From a checkpoint of a small transformer trained on Wikipedia.
Architecture: LayerNorm before and after each block, rotary positions, no biases in attention or MLP, tied embeddings, normalized queries and keys, capped logits.
Training: a variant of Adam for these matrices, 223M tokens, 7309 steps.
MLP neurons of a small language model. Each row is named by its layer, matrix (gate and up: input weights; down: output weights) and neuron, and shows model dimensions 0-191. Each number is 128 + 24 x the weight over its row's rms, rounded and kept within 0 to 255. Numbers have three digits each. A neuron's up and down rows have the sign that makes its largest values positive.
After each neuron's rows, "fires after" lists the tokens most often just before its 100 highest values on Wikipedia text that the model never trained on.

L2.gate672:143128101130143171105152160137141095151166108106139126135179097147123123144124104127140154081123047144133137124137107130134150087121158114138075132134119139127087159146124110145141152129102142142160111164153121146118167144126102132123123121123134124099128112126142165107131143118179148135143135132121136149139138121114061126156113109120092131165132106119154124095126161152146102134171154133120107123112114085129120134108111119159112175108132120106153106133120127167123093128183168116089118149160077161128092157157151129132137125150127082157122164150117120096123091085099104132
L2.up672:121116108114095126099097108130134112106117113161096112075116142114155155180137116094091138159156129106145131132121110124119113113140118124147102157123079102150099135097078143146162102202098121105154132141049145149168116125129144148132133128102145141132072135141155145108106125114172103167129133151140095137135097114130115114120102134110098151138153075113081089185120123131125099125145188129099112144113097159141130109113136166137179148107127111144118113097135124138136159156123161121099145088101107118096143146171144166094109153129117140138125159149138114127135125163133129146
L2.down672:135131176141164103110168118100161137150149162176151118153138121151144109093082138093094117111154136134127125115155152170167123140151178125127081126100123169162122130119105113146111116152162101105116151130104087169159158127137121134123110172104159098126116127144126090102090131132126166134198132137120142125122136122130165083162133102147095135116122128152115112111125140143097136115119121125130092095137114134112106120146173103151075114183154117130119128176132127091098083091176124155152134162105140101157098171118110137134154136150188100118096115119124156156123094180133121148
fires after: " v", "ar", " V", "v", " D"

L4.gate284:136110132125066084111138101120149140112135137128115158139185146150115167170123151122102106085103101147116145128122135140100114126132135132118123111123109158144112153180094088138149119173125113126123125144140125147105116122106159117181132078134144208093122117140126111085153118124127156130143161165131159112149142114157146182146112111128106118152126152132095127104124119141120122186103136126142168144126115111160133125156067139119137135109101118167128098140111143129116102106132129147173116148173102120196159169162167101154103131147138095101106124131104155107120139084113103123
L4.up284:177092168114095107138117097127144179125122122183121150133215143085129128130111131110129180101172143142136165141135135135087077132162110107094149138112120157117095111112125121151172101122157115135133105143140148139118143049125175135105143110139135159108133106109139145112097130157115120130133142180128125105155147114117143087143150147109142132104114147134094107073120118139088099146131136147100148108109143119189139124130128143175122141148148126149131053155165106108135144156124160132125076101134109116118134136152162148154112118168121161133130135164093135119105124159129127147
L4.down284:134095086136112129153130127136143077157129163163136117117112133117184157110102150084119102146123124149090138097122156124145104157109191119144147133128126134106114123082143120138083121080111111104136152152140185086090091116122150116157126121106115110110166133080062070113169134150143133123158102146129127096115148132143111085111100093145166130158137118135135097159106118102098165140129131127131139142061121151162124147159149145149110131135155151170130141148162184177129095081120115101111130132161115100125135141117115086117133115117116135111108149177130142110109149107157099148
fires after: " the", " The", "–", ":", "n", " n"

L2.gate529:092080141115113143087114087137119123138148132137137126124142097111129151136121121107098111137100136161140122082114132119104131119162094128112110134116074169081080174157118115168128133090093114125067085117128119114143116124110152154085153144155135127141116143078121171113119124104126163181118108100094142114110107123141173137162173139145133138125136118134113140100106149106118147129151147163134137146105123174143134107090160140144164161101126154147087133164119107131157106101155108128115091136147131110128108138158116118127096117123138094123120103150131108123176144133107092178
L2.up529:154083137100154125070155150123152165126152138134149087140154164151112127176124124101097106109143118134117169081141155137172139129179137131111107136092130147111087101105119108120124158173125146140138130126065121143134168113150118166101145165091099139161134123121152125116145092144129101120150141145101093100109156148156133179165136129100152089140126116095136111083123114130152147140162089145128121123115080126110137089136139121153131146095126108164108146106156095159126115137157120125113151122143093124145125096113112106136155138122189129143210114142152134134118092134085120132
L2.down529:126121147184121140102126152146145140098131105083083118142077126120129127164148122154093091144143157120146138141091081154129154151134140151115125168128068149192134093122125171133121129111147114105134156129092134142128118162160134147132131143112137090144152128155130125171108118138081146153174160156143129122108124103099144136142103066146168084107117150163148119111166121100109151078108098154129146128135098106148114103165138111081125159138118109149130134129063165153148155118118153147153132132126114134105089123077101115178155148137114125122115100103144124145115075126152130153
fires after: "ess", "er", "ound", " se", "ri", "r"

L2.gate257:085089166134114063157152102116094125128091075076100150136104143142146172106154113086143095126146113148044144108114088102158144111149181179144159120152169152153148153138108152120100135150136118128167149138106157124104141143139131120149143142169110122120147145122115130109125148082171135141115129152157120131150149130114162158127138129117165107143138127137138138110153175136145124157110146109126101122141151105130113096120123150089137136089134105136150179169139073099127123097157125124102129089119126103138083132130149161108086168147087098148088111107107116113121124156123128108
L2.up257:152158114095187112142124086130152130121119110100100089116124141126119149105147149099098146146120103185124122078138143119173135161088151189122123101120129157143140091128105127122095114123125127093107144162133101155123142113114115147117151128137140128151144126101135125113155171175096100107118113134122102129136120154089179153167111123125176070156146107137126132073097127178102097135187080115120103150159144109116118117127143153150151091113143115149132150131131136171150147148117120124133168109118131080109104157155147166121120127124136140161114124122115137124120133134127113166
L2.down257:135081129142124122143139115149131111165124132109100157133112131137121142124110117096073149080128140127134149132149132148155122137131105122120106154148143163152136166115124096146149131123134117103169115111093150121149104112182118125116133119116137149141133115142163088145144114078143149106127132114177126173145082128142111155168143125121151115127131143092130110150163126141125129075121120114098134140143151184112177136157119150172102120121068149130130131115170084142156116134137082092123178100104105161133117100127129159136113106121132115109144124134103133111122114142132093180
fires after: " K", " k", " f", "an", " m", " N"

L3.gate192:144085108149155118103089135151138081170156159115101132165134100131158132090148107083154156130174118144113136074068099122080121115138150092132114133082130148111120111116129118145169112106132126152199125107176135116118108115124130137163081121101102122153095123110188104134150142104149122143065117157130123091093133102153166117104104133143135179144109155115116101126104107091113144171153139094109144144148147158195095137116136110118129142129141083156123139143100119130136105099108138148115104124140167113150116126120156111100123166093125132111119160134123160115086140109136135115
L3.up192:141122111110108147152114119118113145134128127105084132103127152154117124112116089083112131150117124109175107096101094175138097158127163149116182125128124139158113090147167121113082129165154136169123155133147158128164157133153131149131106108134125115170106138127141145127143117129143119135156071123183132111130099167095186138124095148101178109157121076162106155117102134115121177140166160085118132124125112116154120106083127141167131091144137072110128116117156108138139132124125129150145140142167100115144074137097108079141163111152135100102153142145107140107125082141133152133
L3.down192:123102125129135103141145127101114116138193141152093128129147169160140087130143136119187111181091113078079125115145114129136125146162133106111111126136120149103086166130145113129149170117127169117167149127130165131128118169140148088165111133101127161157088136074161152145084120155107091103120126098072124076121115101133153127142111150127158122152123155126137111146104116103109151111073121091133124118117149151154112157134152127111125103158077123101107063143125132126164090138168113121116082137154131095155117151100133103124121147122156161119151156144117116133130121100159133127
fires after: " c", " m", " w", " sh", " M"

L4.gate606:104121148151123114116109114134174104143132156076135131100089175153122164137162116118138080116131091127120127098135127136134118139186119128151080135104121155130146159163162107165155129129122115128091121170119091114101117121122101093139110106156105120056124127110117133113121145119098089149088125155132150106157166122157128106117158069121109133131110147138105130110095136133118188169138118112118138100119095117126146109144097161092173138117121101166121169138142113131195149132144135134160150105132152146159121163158115110140129113130153158141133081155142134120098165080146128114
L4.up606:133100125140124099090134139097087132133126094104166124166174137120126172107098131086121137106134117119093132129109113092149143132125145127118103141136110131126098134131141090152099135152157111129124111115125134146147122147074123097143157076146083175105099152130129135155084109090123132144130117132123123124119084113082112113076139160155105102116120120111118152102112133122176128107145113148126112136129141125181150161147126120160148085120119114074151127122193130124114149137144156125075132148166191161156137096149178131171115111103146103176125135152106133121128130130126108151
L4.down606:134121104109134162163114106134145132166155129126131144191123163120109128155085148135181093094148102157152115135122143121120169111135124090163114151124082151105169082123144138113120163113140103096154136114115104120121124112152155140164203128132131155126148113086153129137149088120116159136176106150112131158079119130151110174117138114169100183152150106112137126104130125163106086102120121150137139113089175158137093152065152152119115140078129132151119120150125159128128180127126108124113137164151130130106107107135176129147089146103135140099114114116129098103129102107123150095
fires after: " Le", " /", "ut"

L2.gate31:094093148196158126124136131078135148147124143111138107149124117140115129177121117126124120103154125139133142102107132113122131127156107109122162144115151130081085086146176095113126144124132090109170134101086139089053155091134141125128146159146135179117126096117133135113135136096103109125097075121168157110145127130149162121146131085114140124134138144144097108114102127119119144149122130156149120159121091129107125132104134189152125149101155101128129127125103120083136134125189133209114135128183106102138120130131132099158117139138131087118097073103125113084087115118113106095
L2.up31:135087104096117157130109119105151148126129149154144155132166121138111197102145140126172171120131127147113123177124132137107114131109143120107138076138129124105155111109174122123108140095141105101152146151094129132120100096097175136153116094113119165115129121123145147118075131101147174122137130141103119134112112136174086094108120117145099107162116189126162143104132141079131109123122126135115142148123144122150108085116127105130131136128162147140132118140127115164142182113128132160149105160114104161111123142135113098099110141157124155168139115114120122128128187121147093116
L2.down31:112133114120075120109145139135167124142166107048083128146137112183086187103121145112123098135116133117161092134124155123145129146102136138134136123142119121134255128096119125130124081166153141106117123113111125145143098098130089092112117127148126071133150110056115095133147140098090138185120122137121118120125170126125108127100131148155139121110136154151164166112116139126124142097138115134138121138098158054111147129163136118098092085129164120142125136135101092113149104143145115120132122159128143134146156167143125150149146129138137119117138156091169142152125117107124078142
fires after: ":", " the", " |", " a", "="

L4.gate431:092098131148117119081096087116154134130109164080186125155119120120100111081104127143132117142106118122144157102124126098104094147119135097127161120146121135134131130101128122134123110095142094124149140146110091144162109126146081135112147131127139164126143152120172171136127122141109105090065089139125135109193105116107179160119165123092089154151149170110128151161151141150096108121136154163161106134149109127131099104119104111133135097139137110129120131117086109109136155130161144139132113176100140147126092139155110140156107140149100125137088130129160124115120142130103129176
L4.up431:121135115154108164159147149155134116140127103136152104120136138131113130096114128164154148096134126126157135113105154149133167150114163147093164182124131115137143082064105135156136102131147119143151126062157127104118124112164146136122093130132121147085148081172136119164171130120149128115176144135111133091133157161161106119175101122135075121139113131135147144132126123131094122127096120128145175127111120146097116160142143122118128155136091149183104139122138126113129107126107161176167071133149133150146156158093167107080106092118110125125131157111121143106096131141151148142
L4.down431:119134167091163121109107086101109116122124141113100143151088106172126117154154094153125114121114135139124109164166118144140108085119114118130109147121092107143230139129131108103151117150128111111158170120110124129165113146121113107147095171093118099145119115115154120117113139079114188132121140161170124170189119112150162140159133119136112158160150086158144096181167126118126168124160116112140141125133145066105116105143117146096139143150175110145118130129091142138125126112112152104110181139158138113133100141121095124148135134099132120144112137151082134137165137109100111094
fires after: "ld", ";", "e", "ine", "or", "re"

L2.gate238:116123141141123135123135121115104110110138148144138157134127121134129119118145083073128096121091093159119140071140098105125138102121165104131130160158134181115127136138076154169115107094130115121141134102114112130111137158157141159132117085106137096161181096092166156143110118148142082119138112161102132136136173135130102128111125108135149140125101111120104110149213124115134109162160197154152162125082131123148093096112083172179103120091140092113116089128112119132141116153136115121091165114136122115165110183084136157141131143149152151159115114148084127101127133076131130114
L2.up238:134146118112131126125165139107134180140144125141131085100132126181148126162138140162095105162118107150111121112091089107132145138134115091131089117180125146162110103112072143110117176173129153132161102115117133111129155122099142109093149124179108132164134114124123137118120123155144139134101145117142137082092145143114136129141136171106119085117142079154179103155120124176137079109101143148095126120103118141106099121102102121126140155137104110145093152125154121123126130100112147125073136125111159115165147078109195136153127158086095127105077134117143112121122143090121108128
L2.down238:113131141133164165107101144109150099102119114149115128129143098104129124119091121083165129113133124097117139144131183121106104157121098155149118074114124075135059151124123098126123102160114129167190139134159126118121133112138120126157144131083102135135185117134113137146146158099124134126149124167098092115133116107166082110133124118137141141147096137098124143085145135129110144145091132085149130108148142185111122097095113148118108148171115123117129177124148135117072117093173111123107126148136149089128148142151141139130126163143092126188143142151106165122144095206123146176
fires after: "og", "h", "v", "ar", "ol", "it"

L4.gate535:128161154155129114153119093081155132150105125115094099150095152155127155103137087151142129175116119094123150125147112164137116138145115133137073138158094126144129144099177153085135124168156101104091092133139167111105085139146093103132165149133134157168124140130163153061144140169125139131108130160150128116122134122154102122129150101101104128189146129149111123114148189117152144148113102160125107155103116127108139103166099115084094142060151114159116140146110097122117152141142102178151105097161152125157108097141109123140189145138125099115099133120135141126119109153141119145
L4.up535:094108200129130079127139106102150149149127086151138132122170104122109128094107120094147124134140110097135197119114091136136142160155134124118139166111124196106108097146153112088097164153127144112111126130143141076088132080132097144143137105143107113118148121126160097126105137118115130144084126137174141197126107106138124112093112111146195094114111131116166096082122130130126132129115141142149117142151203072125152144099132157146112111159110140123127146165141149133113182144111172143148122102133106169192137161154164115120135126129133159109119154108159130148125127173116118107
L4.down535:137121093127124129121163134117153139128093076142134098106121120160160142129142130113110143113072132132168122124139111130153114116115138118155109125165132113108094094125103129100167103122140170129096108139124170155120120148112149089106123142136165136162129163106147089115137108160186095160154089121091143135187121132113140106137128168125125120132145113103108110179158146106147146131147149108145110169160163076173182179120107120098112166132127096132138120091140186112128139134116093097131097166136125133100133103159120135121127111122117123120104149084111179098159107095106105130
fires after: " re", " A", " U", " a", " ", " un"

L2.gate454:153133125087101134083100093143162120156183110118118119146120137143131145136144092126145087120137113131141162066120139122123088141149125163102138140139116166152095107127194111120113186166170136091170143122150117133088129113141102117140158113124141087114121131144124111141121153163145100094113113146151168143142141129161127132104121119145168121135139117107113124126107140140109157150128121136158154144071119137130097125126111109139153132139144083146124156158109127093126108152140122146139127141146073124125090158126111122140136142095139119139122115106139158087123123083183100143
L2.up454:115125162133145114139128145120130167154154106138086186132123161141128130154104118111137172166139098119086141148134140145117090116105163145130165136145113101095134132107143119102126131164138131133118117145139079100113164101143158116168154140161144158093141131178138135109137084102119091109154131115150146139101189142135121072154130127164125148162123144145158127098129134130119128129130135111104130107157155108091125159134123122131129124149117184091121119126116139109103116057111134133128125110135139129163147094122136133108131127189145119104124179132109146122144073131116113097
L2.down454:127116088142119096116138069195100102127123090146137094135134081146108110107114167117118131117157176146099160070147097136092132110095135147077131127132121124106077124156099146128128137129129119139139118124135153133094158148115118129098184155098168097100122128083107127137120133126145146164158059139077091145115103116121116101156113099123130082116094159177141156068130113110145110111171162135148139138086151126128131104119123107141156151125162099142130111135097137111165109114127117107135154140106137162145122132147087153165157122123154124153136117115162162132104159153114137124
fires after: " c", "it", "t", "==", " m", "\n"

L4.gate51:083135146158124083137105091079133140116129131121158106139118146109127121134143113133166138131121131128098161120145136098144095110109151129133131100087081148132128152128124149115139116127131099113122124166153123098184099126140152125123142153095107204135139102147171112101132105099127164151097134141099117114166105088127139121128117154127140108180050099142106138111125125114143127162135160151152126164142171122161145112096134080142141161084143126136159080139119112114124161128135119111127142144120162145162125130149137149105172146099145145162102130135156141143114169106125097148
L4.up51:123141150125154147154109135076184068146130173121134128126116132162133135085177118130133109125107123147090114147158107115130112099126133168183100117149096101140155119162120125132137125125154088076147144161129164132117125159123117118160133129093141130129130090108153128154123147132083124133099112139155104148092131125123154119146140141115159162174129124124154133135144142117145080122097148159135144131125118104121127113068090132139131080162115118072156113158113119105073151126104143109126157089140123109153103162118158136155162161078124137151156080129098123128153126129103112111
L4.down51:145121138115100144137123146133167133143135086112132087116132147124185102115130144119099180118129038089168151125149160111041140133109115148160097112144107118133147108105109147151135135138137145145144112104119132130168149134112142111162108090120137157162099088096159109122114136158131111149149145130092096120153124099125178145118130134124118115138116152149143133124123074131126104089096136147153104125145136139121101183081148138105152110148083101148120147172138135088135138109145162144166085182121105155136141083093118130125172133151103142149162167140172109146072128134132106113
fires after: "8", " the", " H", " The", " I", "7"

L2.gate459:167143121075108115127128120133172102180156139094118093127094103141124138105158058133145123129110096164089120089077145120125126145111159113126140150131136126144124132099140160090089163117132140143169135120142146143108104109150138104147114184117083116088127141128162100125114124076137100122085125117185130107158124118145131129103151123163172123115124141143125143140149162112174112152107120134106133148125124130087099065153152109149149120110136112130158124146129114123125119116115168140132129085135129102161096140129145117117139142161113144115076160080138168123103132140187042144
L2.up459:161134117106117158124142122149114129117130119074137124121129156095104102130136092116111188149128129143102149140089127179131089143099115119092168108089154125094170126129147145110103127135133132110140136129155104157097148131152082139146127199165186115151118113151097158112176160102176141111110152113132134166119114161110127114077112101160097121160128092112088109135086141149126133129152134111121125149144130113126102131096129152171118141144147148108129131182110108126114143097127147117114157131132133125117104178131109134110126104136087173079130111108113133125138087113176104119
L2.down459:145099094131105120153108138106136124127105107149127168132106121102146113117131165129085151128109109125126125159121085117154095107127100125127101150182077118125066144150105073109163126125151146147178139127105151096107109149113136099128122146143176133126138127141106141126146100101173145136176113098077143149114143165113077136118187150107091117106112153145125114151085111144133128119099132135173134157139113126130141138121123145142100150126081136097154144105134151119120137102145154105111141100142187140140131155134161158169111089105097160146134146115166114113159135074124120115
fires after: " c", " h", " m", " H", " N", "om"

L2.gate237:125153080127169139101132115099113123137103201115102158118108133158164145160160120130134098102133135138119155099128129094123113124131164139151108143105071151092139089140153131134119115118137083124153120132134158141083112175119140135169127125139123131127103111099145144110102129133105105161089119118130137119136114103110110084152122160150101180132084145163146129141129115133112140145104163153130117130113106129135058141112100080135182092094117109061080061120118144129081150151145116154142139124144170152123120123133117108144142177118079123147132087127078141126117128131141124143
L2.up237:070129136160122089141136119140102165094137132144104129136109154138125160137192116138170155134162122144105091125098099154122136119103158160138141149148129177107130099124098117141112126110098106144095110132096153161150129155124116155144152124151104137147194110171135181134115129095095167139116188140141131120160121091108100152141113123106146132137115166158107139141116153107171134125126131137142135148148130124166169100085133131097125103118120132118086096114163088128134116088102160113097061091138134120135133096122161133101106137148105123138120139177136123163095137108137156110
L2.down237:108129149088086174138108118122127136122103147166102131106120156105140117104122117130149158163139113122092175132143092071070124110142139083145142133162122126136162120134070145121124100124128145170147148154162118179165177123128126157171133085187135138141107108113121137122082141078101105158135151095134127130113171157158160123102071137091097122156131117108152112141111069099136126131100126132135130112188140129084130153116117111110132113145134120132081143132125102113119112151095156131127163129138121154092140134115112127186146088134100136107124121121128125161128130148090104114
fires after: " the", " The", "le", " he"

L3.gate406:112141155156135124132098116115174095161134142118114127110120104122126165142150096104193131089111087126111164107077103130136095088090182107126102126137122144126128150141136111110154131145157117124175166147126114149094107143125145097132175140156107112109143113160166144122107097141118116121135141126147153152151135058133100133130081141129162143162095126098102144126146150128126128118111141160151175127113153125162121091106052140080136114098145113136127114108116072124110088101160160146077098128136103122150165104116134156156138182136157115134150144154127140143127148139150145118
L3.up406:164092132154163122092106101122122168129112138145062111118097121116099137156202106135120164123109152121146150119131122127142091116126133091139133155147118111120132085154170118119157133146132094111089086176118075116108154080126121109126159140140153121116104071132164125165096129155154150147136143127156160095095133064124102027138148126155107154147140122123095113143111159110132155121113119159116133147128112141118120124102142128123130155113107146143165082090131134140133162126137142171112096113142149122112122148135133137133128135155089092121206162132119137112122115160108122129
L3.down406:114077111123118085076120129181105087157129110133156157135157131124154109113146120079102161144150109149113164122130146151149171127128096155113137117143130146132129147118104086130131119160143124147147157141115141103126125099122147129101115092114170141142090115044141088137132076150143090126148110151077135111124160133088165143126145096106087131139116124108129148097092134157096126120102128124108093097102113140153148140112152118139125127149114146164099135162158149125152132132130125152133102136092159126197165114107150160138144119108156154133125134158142141116094160125166140171
fires after: " the", " The", " I", " Y"

L4.gate601:113116132179131096141091117109096115146111146099142147125124132148132129141118123107093100130122110114145107125112155149112096108133115124087111141150122123137118144139154111090153126142098089117130066157141158071054138077160118131111158143111124133123148099122146178119104145132130128104110148111122135097148181097185164114142151145098099089135105160132145139140151113113136142177151144158147159113142143114122147107117160129123108106117154113156115172116118131111117152133150149157110132108157145103119147112139141140086148189101123133151161109105116207084143101170137101154
L4.up601:130134099137163131144101088143113121118129082086104145121150086093092131092121135106121159122109096140102140138158138181167095125135141166165143083151100124136100132141148150073129147111127130184119140147129103118119157138139135110145127105123086133092141129152146156122107123141137191110094105153125136159168109122111137137073091147135184129106118149142172106126145158077106139140108145091151127131132172116138123164155121089129160100116178144116171105118097065127102126096143161125126120143109084163122137106140128140130158140114135153177166141133126115136139105145118137106
L4.down601:115081111098111130125119136123132128131152100168114124135110074120132124152167141106118112169127112121178150075131100137150132122090133105090116142106148118145081143153122113130138127134030147131135142125135084132139103133149104127112161064132165178144115126149100131134144155106071128095113139151117122095123162154139136141173131111118123139129087142117122137144144152153172116118101094178139097124117097158110128160139081139132067153141099133129094103151154162145114109155139105098114140151149088151123090080131170139168128140125124120098153150114109161114177077131150120132
fires after: " Com", " E", " re", " ad", " A", " a"

L3.gate658:145124139172140125122113107081129118124122177135147162139141181122075127148136127151084093076121115144095156110135154130112157107111154119140139116127115123113148133148144122102126090097132113111123156168191152141118098097104161132103134125130111147132139113133162118155112145138148129116114108155124169153188133093082144066134131111139085179110099140135087146136138117115122125167081097132100133157116124141116107119143120123126161112060117132152138124098124103132141149106167171130112095088150155125116128103146149125151169139168136090112156125178149163090102104121130140137
L3.up658:151119126148119113122098106112166136138144159120138150125129137136122166113161130160125087129116135150096131082129118107127108112137174169126123108122140097136158119163166168092111119183115136149127134174143135132123127115120093081097181153150107144123125084125134134127074170106108087106109131171135108139166133097106129148120131097149127119115084093102100102111110130137107120098105130130107123151104141149149074087142112134182149096127090099136135128113112117157097135102144160133143094128148072168143111124104156176168147132114108152122163109174140125108130089098141114128
L3.down658:157134159139075125137141116142111109152092142088132123144134175161145126143143153141122119146082135136183133142105116137153152115124126080075105107112135086098159149105127158155125146123124127138115127095112109120145108128133176162119137129102144115151145091151104122106153137146134104131104092177094109108113096117111121124098102137125143127153117146134142158106126099090160151113100134129148137135084113196157121137129130106132114134134081094123123139137140150160113137154119137122146133118129098089154160117152184141098107135116120113168084162152110125115141130136155122136
fires after: " the", " The", " with", "i", " th"

L4.gate623:107099139139137109159116075122135101163138149105100102131083116115100199157125135176131148147124139133122123097157141070141155109134124155132121110086108113124125127133113148123127102110110130086121118147081098148105149131138088146115143107103163177100162125142113178118206132149082115114118071117071144120162118103121120142155149139116138122163152155148102184137131162169131123169144102185115111179129152121129162069109074136121137126125132130111108136125113152107131147144149118111139145126152108101148110176152129125145117123122112100161117132162132147119098162135062122157
L4.up623:134157133113168145132164154159103118179130089110119150110102114107135133120138120152126145110141120134163093130141093130147121148144099127104103094140112188137133123138148118118110120178151110124136135061125128169126145110131143114132121134130168136166141104112097140118149073135157125127091122153119167117136136108120156107184120139168166125122118114157142147135099137141125105117147157126149129112119119096159120111164130117153099108155160167087097100139114167131110076076121142128152111150170145142116181147097160150099104126106112181106133169153087111116173140123108102126
L4.down623:145148138084103127139112142121121124163099129143162116070123135171120140101105139143114163158128134171098129124120148100146127150142099126125154082135101134129189112108134136094147116115123143109172138124097125114113112164147128120126146142091144155108145165142133120126099137168122125135138126129163128140126145149146135113132135145117125137113115113100117091135143093105045137155156184105105155139130115061133138137109174134165138074150168115153135143114100163163136143130104148107142172097172150115146137120061079149144158150153116125079174136103129148100121100138096166146
fires after: "re", "-", "e", "t"

L3.gate438:111079127112105111142126133098091153113132134115093122147103151135136145148132110131114130171153157145080136084122090176138134146147139148152153137117123116158086124133192146133127167122147125164104128120105108127127141125132091193143105141078112158157128125104129119085120155102135140129123134149116133179120145056165155136131095148119153144140108103134146102072100117153115139166125120143104184125110102141127134132084136125098143149130159104135135170123107085117096121137138162163105139111099136112145110132153106042119115151169127149117116125078091151122140108152158102114
L3.up438:094137152112183117192080152151141123110108093118105096166143175184154096057103197127103139142122114148089121113136121132149157129155105122142128116145134095129142113125123113132122187124153105113133107152114116064088100070132149149145111121122142119133151115103139117152186104100155149106127136137121158130146104141164138135121149104122132117099122104154146105089122131121130083128074129126133152136104149134121149138088123124155157135147124154111128117148142115155125161128120144135120170156103137146162116137149120150133137150096138175144118129147142125102102137131144135135
L3.down438:126122075180132102153133158122138150132149122134124164101117110105135150147162139136121179127136128115138110159074092104131097143132150136155118140125116129168073053124124119109108075129101115120165122104133138156157155167154154126121141113127142103140155121099152143128082105137143110126146122105094112132150133141093087120122157161126124141152103147138138174054173167151108112140148172129103151112099134090137144112159139119102157117118143141132115098088157134173129120127118077157150139140151112123144163100116148155147129105106096130132149130139139124117136097152092138084
fires after: " m", " A", " ", " t", " M", " f"

L4.gate254:140106124143087102114148120138150119148172176089128143073126156137112155115161120115139111123103138142108171091117109149128111146131105132117096114108105179140160157132121132129154144155142111136123145171140126094076096127111118128114122148157108158163117118155185147154092138141113106150096109124127162103131110151071123133133125103117110137134131090114073085107174149141130164151140180129136135163116155096163095117085109144113131120104124125155135143082112107116111163141112173163081107108138103099141164144131117123128157170113134114144138093140131163111135121115141115121
L4.up254:171176150141138109129149151110131127147137174128134096132134131156123145124095080132126116114094099104088163118147114153114116159175109108143087143113100144131150132097164155117149192129139138128128123131119139096099137094150096136081124112132095109170124138106124121147116145097091164140124121157132153140153149152112159103174111128085139074147088166082135097133174133127102200136128173141131128137165150111106133136087151124138135121131145091135154135112091126128096158149124134128106126125186116124062103162155127139178133188088136143120107109137140145149084108108127157120
L4.down254:182150146167077139137132162111150134138111144121108117113125117119131112142104124121123119140132159174191162151136146102149120115108116162118107134136124070140082147124147070112132137089103145127093144129104140096114131172162140111120131118149143130129112085109113117105130115139140080102111151186116117130167125128127148153131111141109135119117162119179153108175123101115093108153134110117096139133095159167118171112154131131119103178112148148135090159099165145114120147125128119135138127145112095163139110098107106078122107188121132102135112111122098136135108126150167157119
fires after: " a", " A", "A", " J"

L2.gate689:136122087133181112102161111139143095172132159133152093143125094126107128160132139123166141137132121128135119111105115106126110120160108170101082129140128146094132170107111147120144085125123094140118165140145115135121126119110171108163077138123117127156134126089141119131125181120168143123106090104083098082125097127150193089167173127150161183132134107148104122155130146094131142132182137107137136164137132110122098120153118127144106091119154155094106106139108116112159116121113113167118127134155161124099103131120100134110064149117118105127105101132135160122165137118154117127
L2.up689:132119138119108135157125153102149175092211099156138139098103150147140131112151132103115157115128142135097123135188105142146153164143088130134141105107169135101145173109097117096115121107118146157147140134133110125133090114169135155129108088063108107162142089088130127152133162156165109119112144133076129130111130123111134135094194144148133107132141080121160182133112123130161165140181127104128110123136118104116123125127152152161119118112156157133133094120152154111157173154109130110132111142137135131129118124110113130098111137162132148105125077109104141118113104102124106130
L2.down689:125098117143133123120158154169140127114079114105145154164124131135129137127176111136143104121086102087126086140164083128090127151134181151157078169147110083099119113137130146151151156129142136120093093181133117142114081146160114146097082155128145111101108090159087139168123111090121151128103129118137123130160155164096097146106096113121134121121130178135115101150169140092128127118109111104096137097154130170117182121104116152114133110123133121156096119130104116153149126164132156099113146131143128092084123113118115165131098150184116126127158129147142126102090169169110134124
fires after: "un", "r", "ul", "ug", "l", "er"

L2.gate474:139126114118153094139168125127143131184207119154140120136138137159128125116187058105126090140146086115127129113074148151146116099146123126105134150122152111117113139104154146114124177126110148135159151141146133135117129122200135167130139125120161120099102082112125100092126149102148095158156106144153091071137126149132142155121102109137122137127142123159108111122178157091141118151106148088106162117086100129081105130120133129130168125160099109184120146098161146120150156142089167143102153138146081118095100104140119129118144117152118146121124092106106169106153088110156124139
L2.up474:139133102134165059121128104097128140108174150125145171123130141165132118130145109132101103100172116129098085091140128120096097145125113076136144164101130116114118135142147179127162077152149131134139078148127152128086115132128121183098070143065120136109124157107137115110151160106154146141102129159110131090165138098116141107144124137104129117187143104136109121158106111146093131127128136140127065125124128161128166124149141147157136118130128138141142137119132106066155113145145116129118138123152139137114112120116108118123142142142128094124152102106109094135106121127149157106
L2.down474:147098100141128126141157219114120141165151148115153130150104093104131090157138110076105134088087114117110111153083080111106161088155139118096158110142122172142115114123144089127152135126112115114147178114129167146150135122119140134110119123112167182128109125104117111115116100141118115145102101089113152163096124148121155141153131163124148110145165127103081114140133114126132125144134126129140160104117142115160150151104129080178150107116144153124095118122159111107147134131122196160126130097151099119125157097136123151130097152080110199140174150118116150126130150125106142142
fires after: "ou", "an", "o", " m", "er", " c"